From a checkpoint of a small transformer trained on Wikipedia: rotary positions, a variant of Adam for these matrices.
MLP neurons of a small language model. Each row is named by its layer, matrix (gate and up: input weights) and neuron, and shows model dimensions 32-159. Each number is 128 + 24 x the weight over its row's rms, rounded and kept within 0 to 255. A neuron's up and down rows have the sign that makes its largest values positive.
After each neuron's rows, "fires after" lists the tokens most often just before its 100 highest values on Wikipedia text that the model never trained on.

L4.gate579 [100 124 114 139 161 110 136 140 125 124 137 109  93 116 135 157 149 123 173  88 104  96 125 172 122 148 113 159  86 151 124 107 160 137 112 134  91 112 120 123 123 122 135 184 130  94 131 141 171 157 134 156 123 110 135 140 122 121 133 155 124 140 111 104  93 155  99 118 155 137 125 105 141 100 126  96 159 126 155  92  92  97 148 130 128 112 166 174 156 164 140 150 106 144 155 101 128 142 148 115 112 130 108 172 174 132 158 136 111 104 148 104  79 120 117 167  81 149 147 147 175 150 170 102  68 141 152  88]
L4.up579 [190 169 104 123 169 105  81 111 129  96  90 144 102 144 145 152 131 124 145  92 170 169 122 141 138  87  99 110  98 110 128 164 142 133 164  95 145 122 131 161 168 138 121 144 110  82  94 125 100 113 139 143 171 107 114 110 137 146 117 113 118 157 105 159 153 160  98 155 163 136 128 154 133 176 109 122 126 138 102 127 133 146 142 118 112 125 140 147 119 151 117 107 140 150 171 110 126 143 113 137 174 130 161 130 134  90 128 135 136 163 111 138 107 168 129 191 120 147 127 150 123 122 140 112 116 154 143 101]
fires after: "20", "19", "18"

L5.gate313 [119 130 214 143 125 122 114 162 139 177 105 130 127  86 135 152 144 159 118 126 116 110  85  60 122  92 135 147 140 143 144 152 109 156 121 109 152 159 135 133 133  83  93 124  98 141  76 128 132 156 135  78 107 113  87 143 128 153 133 100 114 162 123 123 129 120 107 140 153 142 126 122 139 131 166 165 135 124 142 143  63 130  91 126 143 197 129 136 121 166  87 154 136 153 121 118  95 110 115 119 173 104 140 135 146 119 129 129  91 127 144 124 163 146 126 138 167 156 124 135 164  81 151 178 127 133 163 117]
L5.up313 [113 119 113 116 138 137 157 159 102  85 102  86 143 127 140 104 100 166 129 107 122  97 169  80 138  97  84 121 154 160 130 120  78 145 120 127  90 108 106 135 178 115 162 104 114 172 136 140 147 116 117  69  63 107 123 145 137 125 140 144 153 154 144 117 126 119 112 128  69 151  84 166 153 156 169 136  77 169 123 132  96 136  68 148 104 109 142 140 126  69  93 141 111 145 102 102 150  86 118 138 125 148 141 169 117 130 152 122  99 123 129 127 106 105 145 119 114 164  60  97 143  76 159 129  98 116  87 101]
fires after: " J", " A", " M", " C", " S", " P"

L4.gate24 [148  92 156 152  81 135 129 129 163 113 101 125 161 129 155 173 152  95 108 124 133  99 110 155  95 109 116 132 144 105 137  95 128  92 125  82  90 107  77 108 120 107 117 106 121 106  73 113 154 130 125 112 155 126 161 130  88 168 157 109 110 125 158 149 122  78 149 108 140 157 147 140 132 162 132 119 141 157 132 107 125 114 127 140  94  97  90 107 140 150 146 112 140 156 105 114 142 119  82 150  87 123 127 103  93 133 120 132 174  97 148 110 142 114  97 166 124 131  85 133 135 100 133 135 103 134  97 163]
L4.up24 [152 135  95 136 148 139 135 127  86 150 145 174 123 117 144 111 130 111 139 137 120 156 119 110  72 106  92 138  91 143 105 155 153  97 137 138 115  82 116  94 110 103  66 145 154 161 109 130 130 126 122  86 106 158 135 156 106 124 161 127 119 125 153 121 128 104 111 144 111 129 113 113 114 177 135  81 158 130  98 100 146 126 108 133 135 134 112 155 122 123 119 109 105 124 113 121 148 184 130 131 138 100 123 132 166 119 173 118 107 172 108 126 132 123 124 114 149 122 122 184 128 138 128  85 144 107 178 132]
fires after: " "

L5.gate760 [150 148 143 131 119 145 113 147 120 111 154 126 119 154 120 160 150 147  99 127 112 105  89 128  71 165 101 150  85 116 116 110 140 134 117  70 106 107  92  95 123 145 143 119 128 142  89 106 164 135 123 112 113  95  99 108 152 147 114 120 137 117 122  85 144  95 135 151 133 155 164 109 100 109 133 160 117 103  93  87 127 156  92 135 148 142 143 176  56 147  88 142 144 102  93 151 123 117 139 138 126 104 139 131 139 127 136 192 151 143 127  97 117 157 137 120 148  99 128 142 129 115 104 143  99 120 154 144]
L5.up760 [152  82 154 136 127 112 115 139 118 163 114 133 164 118 138 122 101 125 206 118 119 153 156 155 138 150 144 145 150 123  72 149 143 157 121 116 122 120 138 108 110 128 137  82  99 105 128 135 146 126 103 131 140  64  87 121 133 110 131 116 145 167 143 104 143 134 124 134 121 111  83 108 131 105 152  98 129 101 122 145 123 146 143 167 128 115 106 140 142 150 115 124 152  67 128 103 119 127 106 112 119 158 122 126 134 123 102 147 103 136 135 137 141 140 143 127  88 130 106 134 156 150 169 124 115 114 158 142]
fires after: " B", " b", " h", " F", " f", " H"

L5.gate276 [142 110 110 129 123 144 122 104 148 133 109 136 130  98 111 138 160 121 156 167 132 120 157 133 146 101 115 157 161 105 128 150 122 140 110 142 165 138 144  77  96  95 148 109 128 127 121 168 109  79 127 103 120 136 142  84 109 153 120 147 164 116 123 123 158  73 116 138 126 129 125 149 145 162 169 107 110  76  97 110 111 144 147 131 129 140 149 158 137 172 150 113 139 147 150 106 169  98  93 114 162 119 162 145 124 126 144 107 140 125 189 127 130 132 119  90 142 104 114 134  85 116 126 183  98 126  91 128]
L5.up276 [ 88 120 126  93 101 113 110 163 160 143 115 136 127 188 102 111 120 134 129 151 154 136  96 120 144 162 128 162 125 117 128 124 177 153 127  99 104 115 155 112 118 101 131 139 104 145 101 148 138 105 119 109 140 118 119 134 120 108 131 148 183 144 114 141 165 136 121 125 110 106 125 121 148  83 118 118 116 100 136 125  82 114 118 123 133 119 126 119 133 131 135 126 104 117  95 120 103 147 117 134 137 136 147  68 139 116 157 170  94 140 124 123  69 120 112 107 138 102 123 118 120 148 126 147 108  45 116 134]
fires after: " R", " l", " S", " r", "0", " s"

L4.gate581 [125 121 130 127 153 140 111 100 169 113 104 120 141 120 135 135 130 143 110 120 128 130  80 134 112 171 126 117 101  94  84 136 139 125 199 135 149 162  80  81 137 127 145  86 136 128 138 111  90 117 176  78 125 166 117 142  92 129 151 144 106 132 166  95 119 139 133 141 170 189 102  85 128  91 167  96 130 126 107 103 103 152 102 136 165 139 151 176 110 149  88 107 123  79 125 115 140  88 154 137 142 131 134 124 102 127  86 142 155 164 148 157 150 167  93 120 156 103 161 144 147 113 109 108 118  97 143 146]
L4.up581 [152  94 147 124 125 150 120 146 182 137  95 126 103 151 135 110 155 123  84 151 138 135 162 136 127 129 112 118 148 113 114  68 122 130 111  82  82 119 103 153 140 144 130 131 175 131  59 177 111 123 119  84  80 158 163 121 159 168 103 135 184 172  74 187 120 138 138 109 115 138 108 120  77 139 106 133 109 133 117 136 121 125 120 157 117 117  94 109 136 133 114 130 107 143 104 127 113 110 140 167 129 113 114 103 160 114 108 160 122 163 163 137 141 116 134 102 176 124 121 136 118 133 108 129 143 104 115 112]
fires after: " |", ";", " —;"

L4.gate541 [124 169 108 109 124 168 189 114 123 150 143 139 125 134 110 157 138 143 104 126 147 117  83 102 121 123 153 118 123 141 145 153 153 129 149 137 121 125 142 150 152 133 150 184 115  94 123 153 100 132 106 152 138 185 134 190  82 130 126 110 139 113  83 125 132 144 128 114 104 105 120  94 139 115 184 163 165 137 154  82 114 139  95 140 126 142 169 125 124 114 154 136  83 117 107  69 123 135 157 132 127 111 106  96 102  91 120 117 119 113 128 140 123 138  78 154 143 151 121 139 107 100 128 160 166 114 114 105]
L4.up541 [126 168  97  83 147 144 174 129  99 164 127  88  99 136 124 144 117 152 146 162 172 121  93  99 128 124 132 115 140 151 156 177 141 137 155 146 139 132 151 155 163 146 118 163 148 125  98 160 131 122  93 159 147 180 176 141 118 127 151 136 102 132  84 122 176 153 125 116  98 107 135 100 129 135 139 163 114 145 122  86  96 103 117 149 113 138 141 135 139 101 171 118  89 139 112  76 128 151 156 134 131 103 124 108 131 132  68 104 140 116 103 158 109 136  68 167 145 138 154 134 125 120 115 137 152 138 101 118]
fires after: " |", "19", "-", ":", ".", ","

L4.gate333 [153 142 168 130 132 116 106 134 149 126 106 132  82  97 148  94 153 156 131 151 151 119 119 134 136 128 107 165 119 159 141 136  97 159 124 140  85 147 105 136 108 109 114  97 144 106 153 139 100 142  86  90 147 110 110 116 134 133 157 144 125 120 108 150 138  84 140 117 143  97 129 105 122 167  83 105  75 123 123 124 136  94  94 166  82 154 169 129 116 110 124 190 113 109 154 112 153 155 143 127 175 129 107 125 144 150 156 127 146 103 148 152 120 159 127  95 145  97 133 115 155 141 134 122  79 132 123 131]
L4.up333 [112 152 100 160 194 135 111  97 118 130 124  91 121 121 108 141 147 118 141 119 124  88 128 121 111 101 163 174  68  82 162 124 166 115 140 114 160 167 134 128 141 131 103 138 101 124 135 139  88 157 111 126 147 112 122 115 141 105 126 154 167 125 132 119 122 132 136 132 156 140  61 161 119 131 131 113 166 158 143 127 176 143 151 129 158 125 161 151 151 177 112 120  90 133 188 157 182 170 131 136 156 134 143 120 146 102 122 150 132 124 139 126 106  95 128 157  73 127  97 107 170 148 144 116 136 189 155 113]
fires after: "20", "18", "19"

L5.gate478 [145 110 130 129 105 110 136 111 164 146  91 134 183 144 151 117 150 133  60 158 104  95 134 120 132 113 162 116 154 145 157 159 143 150 171 104 109 141 121 120 121 105  71 126 110 128 128  77 159 165 165 128  84  98 139 104 119 200  98 128 145  94 165 141 115 131 112 111 175 116 103  48 141 146 166 148 129 127 106 122 116 105 106 155 136 141 129 118 138 110 127 139  64 115 129 125  99 121 113 123 140 126 143  68  98 129 139 130 120 101 138 119 123 150 138 136 154 107 109 123  90 138 148  93 128 166 144 169]
L5.up478 [118  71 157 131 114 124 136 135 144  95  73 150 143  96 117 110 137 113 128 146 143 156 121 102 130 156 155 124 151 144 136 144 123 136 115  67 144  73  97 115 106 125 157 113 125 145 172 115 111 128 175 158 127 112 135 113 117 124 124 131 122 140 117 112 128 128 197 120 120 100 120 122 165 115 148 148 148 165 115 147 106 116 133 114 127 117 136 106  99 111  47 132 102  53  81 130  96 152 110 117 109 163 129 130 112 158 112 109 105 158 159 120 134 117 129 160 126 115 104 113 149 105 142 113 141 110 175 150]
fires after: " m", " M", "M"

L5.gate680 [135 131 140 160 159 137 106 110 133 129 151 127 110  95 126 106 145 160  81  98 167 141 109 108 110 114  73 130 112 166 135 142 137 124 144 115 112 110 135 124 109 156 185 140 109 170 137 104 130  98 126 132 117 133 132 130 101 138 132 104 129 163 123 119 146  99 132 102  99 124 166  78 144 158 191 174 136 153 102  94 146 127 124 147  95  85 138 101 150 122 141 128 108 157 120 123 117 108 147 148 104 118  95 100 125 147 104  65 122 124  93 133 188 141  72 147 151 115 141 151 129 117 141 130 139 145 110 156]
L5.up680 [125 123 101 162 163 111 127 119 142 123 133 100 145 133 104 121 145 147 106 131 124 150 138 122 159 161  95 119  81 155 160 125 111  89 199 130  87 101 138 140  76 151 144 132 122 157 131 109 113 123 123 125 125 107 173 105  95 166 130 160 118  75 122 160 164  88 121  74 105 138 165 108 121 147 136 133 116 157 104  79 116 121 184 117 128  80 109  71 161 135 150 132 143 152 157 170 120 114 135 137 115 116 133 119 130 126  86 112  91 114  62 136 129 123 135 117 113 142 132 140 124 139 157 147  95 140 100 157]
fires after: " |", " and", " to", ";", " the", ":"

L5.gate479 [134 118 125 107 177 122 114 128 182 148  96 135 145 147 165 160 153 145 127 105 104 143 129 149 113 126 117 136 121 129 139  88 122 137 130 146 175 115 125  87 163  98 148 114 139 140 126 107 128 161 146 122 158 159 118  88 126 130 124 110  91  45 117 122 127 110  95 156 110 159 110 131  75 163 107 131 117 114 111 144 107 152 146 149 161 135 115 118 148  89 150  98 156 130 123 170 105 157 130 165 131 135 111 144 106 109 148 105 105 117 161  72  97 175 163 147 115 101 135 150 142 105 128 114 166 153 178 103]
L5.up479 [167 134 120 111 126 125 131 109 166 134 147 143 182  42 132 125 116 164 145 152 104 122 133 128 164 122  89 129 134 182 162 128 104 130 125 107 157 137 118 131 114 149 135 103 128 116 110 146 114 121 167 121 120 119 132  90 135 108 102  99 151 143 107 151  91 108 154 120  99 123 155 116 100 119 154  97 105 145 126 139 157 134 139 138 106 181 127  96 111 161 147 158 142 143 146 103 135 139 169 176 133 127  99 103 119 104 111 119 157 107 142 111  90 118 138 113  97 127 130 103 145 143 131 119 147 113  94 105]
fires after: "20", " Label", "19", "–"

L5.gate257 [106 135 108 171 158 115 128 133 174 126 137 139  85 102 150 152 114 167 132 126 126 154  92 154 114 124  95 120 165 151 128 189 111 141  80 115 130 141 120 135 120 114 129 116 113 138 129 114 107 127 123 133 145 109 150 142 126 148 124 140 111 165 138 142 167 141  91 112 137 150 146 134  87 138 177  79 105 115  98 131 105 117 134 142 118 138 160 161 135 134 126 148 123 141 157 138 129 121 125 156 172  66 118 145 171 126 116  95 161 135 205 141 125 173 130 166 158 104  88 160 141 132 150 174 137  83 103 115]
L5.up257 [128 131 132 148 154 102 144 151 110 121 144  96 100 101 139 135 127 167 180 137 181 157 172 101 151 139 149 129 142 101 123 171 150 118 100 132 161 114 107 121 161 178 110 112 117  97 123 144 139  91 147 167 156 144  99 147 110 124 158 103 106 140 149  60 105  89 136 126 115 136  96 149 166 138 159 103 111 155 147 105 129 133 146 157 136 133 168 135  99 113 123 121 147 144 118 121 161 120 148 116 136 108 124 121 145 106 111 141 128 145  96 100 154  94 107 126 101 123 136 117 121 140 119 153 160 128  85 118]
fires after: "20", " his", "19", "'s"

L4.gate298 [130 102  93 115 115 132 139 121 191 144 131 101 145 129 131 123 162 134 132 121 148 120 133 154  79 124 108 147 137 156 151 105 126 154 144 100 122 131 138 130 159 107 101 106 152 153  85 130 145 119 130  76 123 128 132 151 150 134 105 130 105 146 152 128 103 155 111 140 137 139  99 133 131 178 149 143 128 146 134  96 103 143 180 126 141  89 110 139 144 155  93 136 133 120 102 153  97 153  92 151 164  88 130  79 183 134 113 148 148 159 145 128 158 166 143 133 117 155 109 160 158 138 116 163 127 117 178 129]
L4.up298 [156 114 155 150 130  83 138 134 160 127 125 104 130 115 124 146 121 111 113 130 165 166 124 164 173 103 100 112 143 125  92 100  93 173 145  99  98 130 104 145 121 145 159 131 138 132  75 112 108 132 139  96 119 156 118 122 152 128 150 130 158 114  98 193  89 119 109 133 135 149 149 115  58 110 120  97 130  95 109  88 122 107 114 108 123 109  84 133 150 133 125 127 131 106 143 131  99 158 118 146 155  99 138 129 135 133  93 157 145 161 116  82 131 106 161 116 108 164  97 150 147 127 106 110 133  89 147 148]
fires after: " and", ";", " that", " |", ",", ");"

L4.gate372 [170  92 127 120 125 176 127 148 166 152  99 162 115 109 130 164 175 115  79 116 136  80 139 130  80 101 110 150 127 136 110  85 185 108 134 134  88 116 138 147 181 146 104 148 143 132  96 154 125 123 119 122 134 171 138 147  95 117 120 105 133 106 131 144 147 172 129 143 132 138 141 114 119 178 115 144 156 148 145 136 129 109 151 124 126  95 111 175 110 151 158 106 127 176 112  51 116 154 125 136  96 134 140  95 125 115 110 153 170 139 146 107 127 159  96  98  98  75 111 149 145 133 121  88 122 128 118 198]
L4.up372 [136 163 148 124 120 133 120 145 117 175 117 143 105 106 185 122 131 105 128  65 118 117 105 122 120 114  93 154 140 145 141 110 147 173 132 141 106 111 122 131 146 134 141 176 135 158 117 128 124 135  94 103 162 137  82 113 125 124 107 119  83 133 157 174 152 118 171 129  95 145 132 118 136 118 106 122 185 140 157  81 141 110 121 156 135 164 109 116  91  98 148 126 125 127  69 122  72 124 112 156 132 103 126 122 144 173 113  83 131 172 142 127 142  95 114 194 139  99 100  94 110 116 131 118 143 138 165 131]
fires after: " ", "–"

L4.gate375 [169 108 112 151 131 154  99 162 156 144  74 119 191 134 141 160 150 143 175 136 133 136 129 145 130 114 125 136 145 122 129 114  84 140 121 125 167 118  98 113 131 123 105  98  91 132 138 130 117 122 111 111 109 127 157  96 173 170 135 130 133 129 141 150 165  75 118 143 123 141 112 119 137 107 158 140 113  90 132 150 111 150  83 108 129 143 137 155 129 138 131 110 120 146  68 121 104  93  98  93 131 146 106 119  93 131 136 111 141 109  96 153 184 131 123 117 159 117 113 113 141 142 185 115  69 176 168 145]
L4.up375 [137  83 149 154 143 145 139 188  93 159 117 102  92 161 130 134  93 102 137 154 117 100 198 115 105 104 144 147 135 141 118 120 124  94 123 108 127  97 153 127 105 111 117  56 124 130 128 117 151 128 117  84 140 161 105 143 132 117 110 146 112 154 118 131 123 152 129 137  90 151 122 157 110 119 106 114 141 105 113 139 152 116 100 150 154 124 102 149 135 123 107 145 116 121 153 111 127 116 120 106  84 124 129 154 142 124 100 119 104 133  65 131 140 138 100 132  93 119 149 147 126 137 112 132 115 174 165 110]
fires after: "R", " St", " R", " r", " E", "St"

L5.gate88 [111 131 128 105 119 133 144 134 101 141 121 133 102  93 142 132 153 151 171  79 127 117 123 132 126 135 146 157  86 114 100 114 122 136  94  94 154 118  92 146 136 117 133 174 100 147 155 110 165 101 156 161 120 161 127 120 156 141 155 120 132 109 152 132 111 114 140 116 156 146 161 131 130 130 162 141 140 144 123 123 102 131 127 145 111 140 156 131 147 137 157 121 124 141 154 140  92 110 156 158 105 170  97 141  86 142 148 121 164 111 165  92 108 136 138 127 119 150 124 113 130 151 126 145 128 118 146 103]
L5.up88 [142 153  75 121 127  96 164 100 122 139 153 119 108 104 147 114 110 114 157  74 128 130 122 110 139 129 102 110 127  64 154 134 141 142 134  85 141  99 121  89 169 152 148 161 161 114  99 123 187 100 144 147 136 120 122 142  77 133 131 160 124 153 143 140 109 124 112 189 145  90 153  71 123 149 147  65 144 126 140 119 104 139 176 154 121 155 184 146 105 110 126 136 175 123 177 132 160 128 149  91 148 167 164 151 182 141 102 155 153 119 100 124  96 138 137 129 129 128 161 140 110 138 147 151 136 149 110 105]
fires after: "19", "20", "–", "we"

L5.gate24 [160  86 166 116 176 120 147 129 107 142 156 172 138  80 159 166 129 101 134 126 126 133  92 167 104 114  78 124 151 142 106 104 155 127  71 147 122 136  99 103 123  99 111 141 116 158 111 140 130  95 138 126 119 195 150 132  88 126 139 141 105 126  84 192 133 105 135 159 130 191 155  89 125 154 110 130  91 176 137 110 147  79 148 125 168 190 137  99 102 122 138  86 106 160 106 176 155 115 112 132 120 111 136 174 150 103 151 143  93  99 106  92 139 162 128 121 117 129 140 172 156 117 118 104 153  71 110 102]
L5.up24 [122 130 122 137 125 127 155 119 108 130 123 162  85 146 115 129  85 134 150 108 136  58 146 104 120  74 106 103 132 153 144 131 166 185 117 127 170 122 176  97 116 152 128  70 113 133 114 161 121 106 125 134 163 134 135 127 115 116 118 127  98 114 135  68 130 119 120 167  83 140 146  82 120 121 169 133 125 133 121 155  89 141  63 126 127 132 167 131 168 122 148 103 119 127 100 116  94 135  65 126 130 140 113 121 100 136 130 134 105 111  95 151 179 119 139 167 117 149 152 109 143 145 186 122 182 121 122 153]
fires after: "19", "20", ":", "18"

L5.gate193 [117 140 115 156  90 161 134 129 137 137  81 137 125 124 129 131 164 142 143 118 128 100 135 179 146 129 122 135 119 136 143 140 122 160 153 103 111 140 151  89 111 147 135 112 126 120  95 155 106 164 134  98 162 150 120 166 108 180 119 120 128 141 153 102 134  64 131 148 135 171 137 135 107 151 174 136 141 151 134 141 129 151 135 112 101 121 134 113  94 144 123 156  76  89 188 144 149 126 103 162 109 130 157 139 122 121 117 102 124 143 170 118 145 110 113 186 143 142 126 187 132 138  99  91 132 162 169 128]
L5.up193 [130  97 119 152 112 134 176 156  88 125 143 129 165 108 117 104  92 106 162 124  89 142 131 129  98 179 103 140 153 125 104 115 153 173 132  61 116 166 172 124 160 103 120 133 125 136 165 156 137 124 160 136 155  93 111 129 116 117  95  95 141 134 145 106 148 113 129 148 112 108 113 104 135 133 155  79 147 107  96 117 118 143 152  92 144 119 114 165 142 105 125 115 133 118  88 115 115 107 134 147 127 123  79 132  99  94 134 143 148 123 115 147 156 192 126 115  87 124 100 145 175  96 146 167 116 174 136 185]
fires after: " January", " November", " June", " July", " September", " August"

L5.gate360 [112  94 117 105 145 149 109 130 113 112 124  95 175 115 105 143 155 145 165  99 147 120 135 101 145 118 149 136 129 133 152 172 128 147 110 135 121 135 155 131 161 124 105 132 102 145 159  91 120 136 149 103 137 106 111 141 128 163 148 108 150 116 116 174 135  94 106  99 109 141 131  98 114 134 156 157 135 100 145 113 132 135  95 106 141 131 104 116  86 123  75 162 105 150 115 161  90 107 135 130 121 140 128 101 163 124 129 145 105  97 149  94 134 164 146  87  98 120 104 154 183 136 178 139 139 128 166 137]
L5.up360 [122 108  74 148 143 125 127 134 153 146 165 121 149  75 103 119 114 145 110 137 126  94 107 111 166 114 106 160 141 161 109 144 146  93 151 147 130  97 122  82 139 152  82 143 120  86 168 123 135 152 157 136 129 114  94 108 122 150 136  93 116 164 124 102 127 107 114 156 119 149 142 135 115 128 141 106 137  92 134 140 145 150 125 117 161 133 121  72 127 143 108 144 170 125 129  94 147 121 161 108 123 126 139 108 127 110 162 142 161 112 141 115 111 111 132 139 126 126 110 112 114 113 210 117 115 136 116 132]
fires after: " J", " St", " S", ":", " from", " ("

L5.gate729 [155 142 110 122  97 145 112 131 129 159 104 141 108 106 121 183 138 105 130 128 121 111 147 129 137 140 175  98 145 150 135 129 106 149 113 130 139 117  73 104 185 128 100 136 122 139 171  76 127 155 124  63 151 124 129 113 158 181 120  90 147 130 149 153 108 120  90 130 130 119 138 133 130 157 120 186 156 135 119 120  67 185 129 119 175 149 180 122 139 146 154 139 134 115  92 123 108 146 144 135 119 145 134 132 131 115 147 179 130 158  93 123 153 131 106 117 164 123  98 116 153  94 113 139 143 147 207 133]
L5.up729 [163 147  81 138 117 125 121 137 137 104 106 127 140 131  96 134 113 107 114 141 133  93  85 119 156 121 103  95 110 106 112 122 144 136 103 122 125 106 144 118 125 115 101  97 109 106 119 148 146 129  91 130 147 131  89 171  95 104 130 109 133 163 137 127 114 123 136 127 109 131 131 113 128 135 179 133 146 129 124 132 145 123 125  74 104 133 172 106  80  82 135 119 107 144 131 145 123 129 134 130 129 173 134 143  92  85 170 138 132 166 121 100 118 119 106 133  90 159 106 144 217 139 135  90 125  69 150 153]
fires after: " D", " St", " Ro", " d", " O", " M"

L5.gate596 [155 114 119 124 139  94 134 139 117 162  85 143 117  93 139 134 134 148 123  93 148 116 152 125 105 111 178 148 112 134 167 103 142 142 115 115 109 161  95  97 119 121 110 123 104 114 119  78 157 113  81  99 119 100 119 100  70 162 109  99 128 160 137 105 100 120 115  64 139 176 115 131 134  86 133 183 123 121 143 111 128 152 113 146 119 117 112 181 154 149 129 156 117 111 101 108 124 114  90 117 134  91 136 144 168 117 150 146 152 138 108  88 127 108 108 158 149 151 125  58  98  67 117 141  99  88 153 133]
L5.up596 [142 124 155 138 119 121 152 159 158 113 152 157 145 122 108 126 131 136 100 138 118  94 105 140 112 111 124 133 158 100 129 163 151  93 125 102 136 128 146 144 182 158 112 132 111 124 100  65 166 138  91 119  69 147 136 145 125 116 177 138 144 140 110  91 127 128 123 157  98 151 131 128 124 183 147 120 146 125 160 142 101 136 152 162 125 113  87 107 142 132 129 109 155 134 110  99 108 138 136 111 122 133 111 130 102 129 101 171 125 146 118 149 110 156 136 114 125 145 110  98 118 108 114 145 102 162 101 138]
fires after: " G", " H", " E", " M", " A", ".A"

L5.gate270 [142 158 113 158 124 105  90 127 129 127  77 159 131 143 123 110 165 153 128 161 131 104 115 122 128 137 159 176 157 136 133 139 133 144 113 147 107 128 131  92 144 110  86 110 147 174 115 159 103 162 175 134 105  93 123 123 121 158 125 113 156 136 158  74 103 140 144 131 119 157  87 111 166 109 182 106 132 139 112  76 119 138 160 143 119 135 155 124 114 142 139  88 121 152 138 146 114 131 103  95 127 132 160 106 131  81 116 138 119 148 125 136 120 147  99 107 125 157 112  79 157  45 154 154 141 113 130 107]
L5.up270 [122 152 153 108 145 115 170 110 116 183 130 150  87 115 112 143 141 112 153 165 154 134 117 134 144 134 123 124 171 148 116 124 164 156 121 120 132 131 134 142 130 125 153 111 134  97 122 106 140 180 132 151 140 114 160 110 171 138 139 113 108 122 196 110 116  96 125 154 181 135 144 137 172 148 143  99 136 143 124 171 106 140 126 119 137 132  93 181 161 146 148 141 108 120 141 145  97 124 154 144 167 152 117 117 109 115 103 111 136 127 113 185 108 182 125 163 119 122  98 134 131 110 118  89 138 121 165 173]
fires after: " H", " M", " O", " m", "H"

L4.gate105 [129 126 103 142 143 149 120 141 138 176 149 134 142 105 121 120 155 128 106 129 118 126  95 160 137 132 135 103 204 156 155 143 146 119 141 110 107  91 103  89 153 155 125 153 139 126 168 128  48 109 118 134 163 146 129 150  84 129 116 145 131 129  98 169 130 102 128 108 113 152 109 118 147  96 170 119 190 150 124 114 134  71 143 160 143 107 137 114 138  99 133 136 103 143 106 156 151 119 152 118 155 134 119  76 104 146 130 139 128  86  82 139 132 120 129 158 173 119 130 100 119 138 119 162 128 128 135 106]
L4.up105 [142 107  93 145 140 187 151 123 159 133 127 145 135 138 111  96 166  98 127 142 115  95  98 135  80 114  72 111 144 142 150 131 148 131 140 137 102 121 167 164 130 160 136 171 134 148 148 112 115 123  88 101 168 177 168 141 156 127 160 140 137 120 110 163 159 144 146 140  90 141 119 105 139 134 125 172 179 115 134 104 128 134 147 151  72 119 125 111 140 113 122 137 103 164 107 150 105 121 131 124 111  83 115 104 117 107  99 134 134 106 105 134 131 127 101 121 114 154 119  99 117  95  88 177 151 114 139 144]
fires after: " |", " the", ";", "-", ":"

L5.gate273 [133 114 116 152 176 125 106  95 125 164  95 129 109 142 137 130 163 127 122 107 141 147  89 153 160 151 119 136 102 159 140 142 123 160 127 129 171 129 114 127 115 110  91  95 127 120 125 154 111 116 140 131 125 154 141  99 135 131 116 147 118 137 131 156 126 138 135 131 103 151 187 110 129 120 162 124 129 103 122 117 125 146 124 120 163 138 178 106 123 132 109 137 143  99 107 101  99 121  77 114 171 110 181 139 126 158 135 149 138 181 121 135 122 182 104 131 104 116  74 103 134  99 131 148  84 115 130 200]
L5.up273 [119  87 141 146 155 123 127 166 122 158 133 121 135 136 130  92 123 102  82 127  92 134 123 130 101 169  90  80 149  99 130 115 133 150 141 133 123 139 112 116 144 119 196 164 116 150 136 198 113 151 136  85  93 141 149  87  88 119 123 108 137 166 145 133 145 111 143 135 104 131 126  97  75 121 126 170 105  94 113 105 139  84 113 174 113 133  93 114 134 106  86 148 139 117 112 168 166 153 134 141 123 106  76 141  81 151 150 114 102 147 161 136 100 146 130 112 132  91 130 139 123 162 158 133 106  96 140 129]
fires after: " B", " R", " r", " a", " b"

L4.gate343 [166 148 151 148 143 101 136 157 178 166 161 180 101 110 147 161 149 105 115  84 101 138 106 142 164 119 120 113 154 172 131 147 119 113 130 132 153 114 118  81 159 138 151  96 170 137 126 145 126 151 120  73  80 161 123 110 134 151 132 138 163 149  88 164 119 101 127 110 138 108 138 143 107 149 136 119 105 122 103 109 109 110 165 172 112 141 143  84 123 122  60 111 122 135  96 139 169  89  69 134 149 109 161 163 175 104 154 126 132 103 165 124 119 151 108 135 120 109 131 143 142 108 124 164 105 152 105 123]
L4.up343 [159 159 101 102  99 138 135  99 146  85 117 150 106 121 135 135 112 114 108 178 145  91 130  90 100 130 116  87 131 180  88  90 116  99 139  97 123 105 128  98 110 156 114 119 135 122 104 171 143 118 118 101 144 128 151  98 118 164 109 136 128 121 135 144 125 126 113 119 142 154 138 162 161 133 118 125 126 133 127 113 141 157 133 160 127 109 103 126 134 107 148 119 129 165 137 115 123 160 106  90 155 133 147  72 103 151 184 122 138 144 119 175 130  89 143 135 156 170 161  85  93 105 135 122 161 122  97 122]
fires after: "19", "20", "21"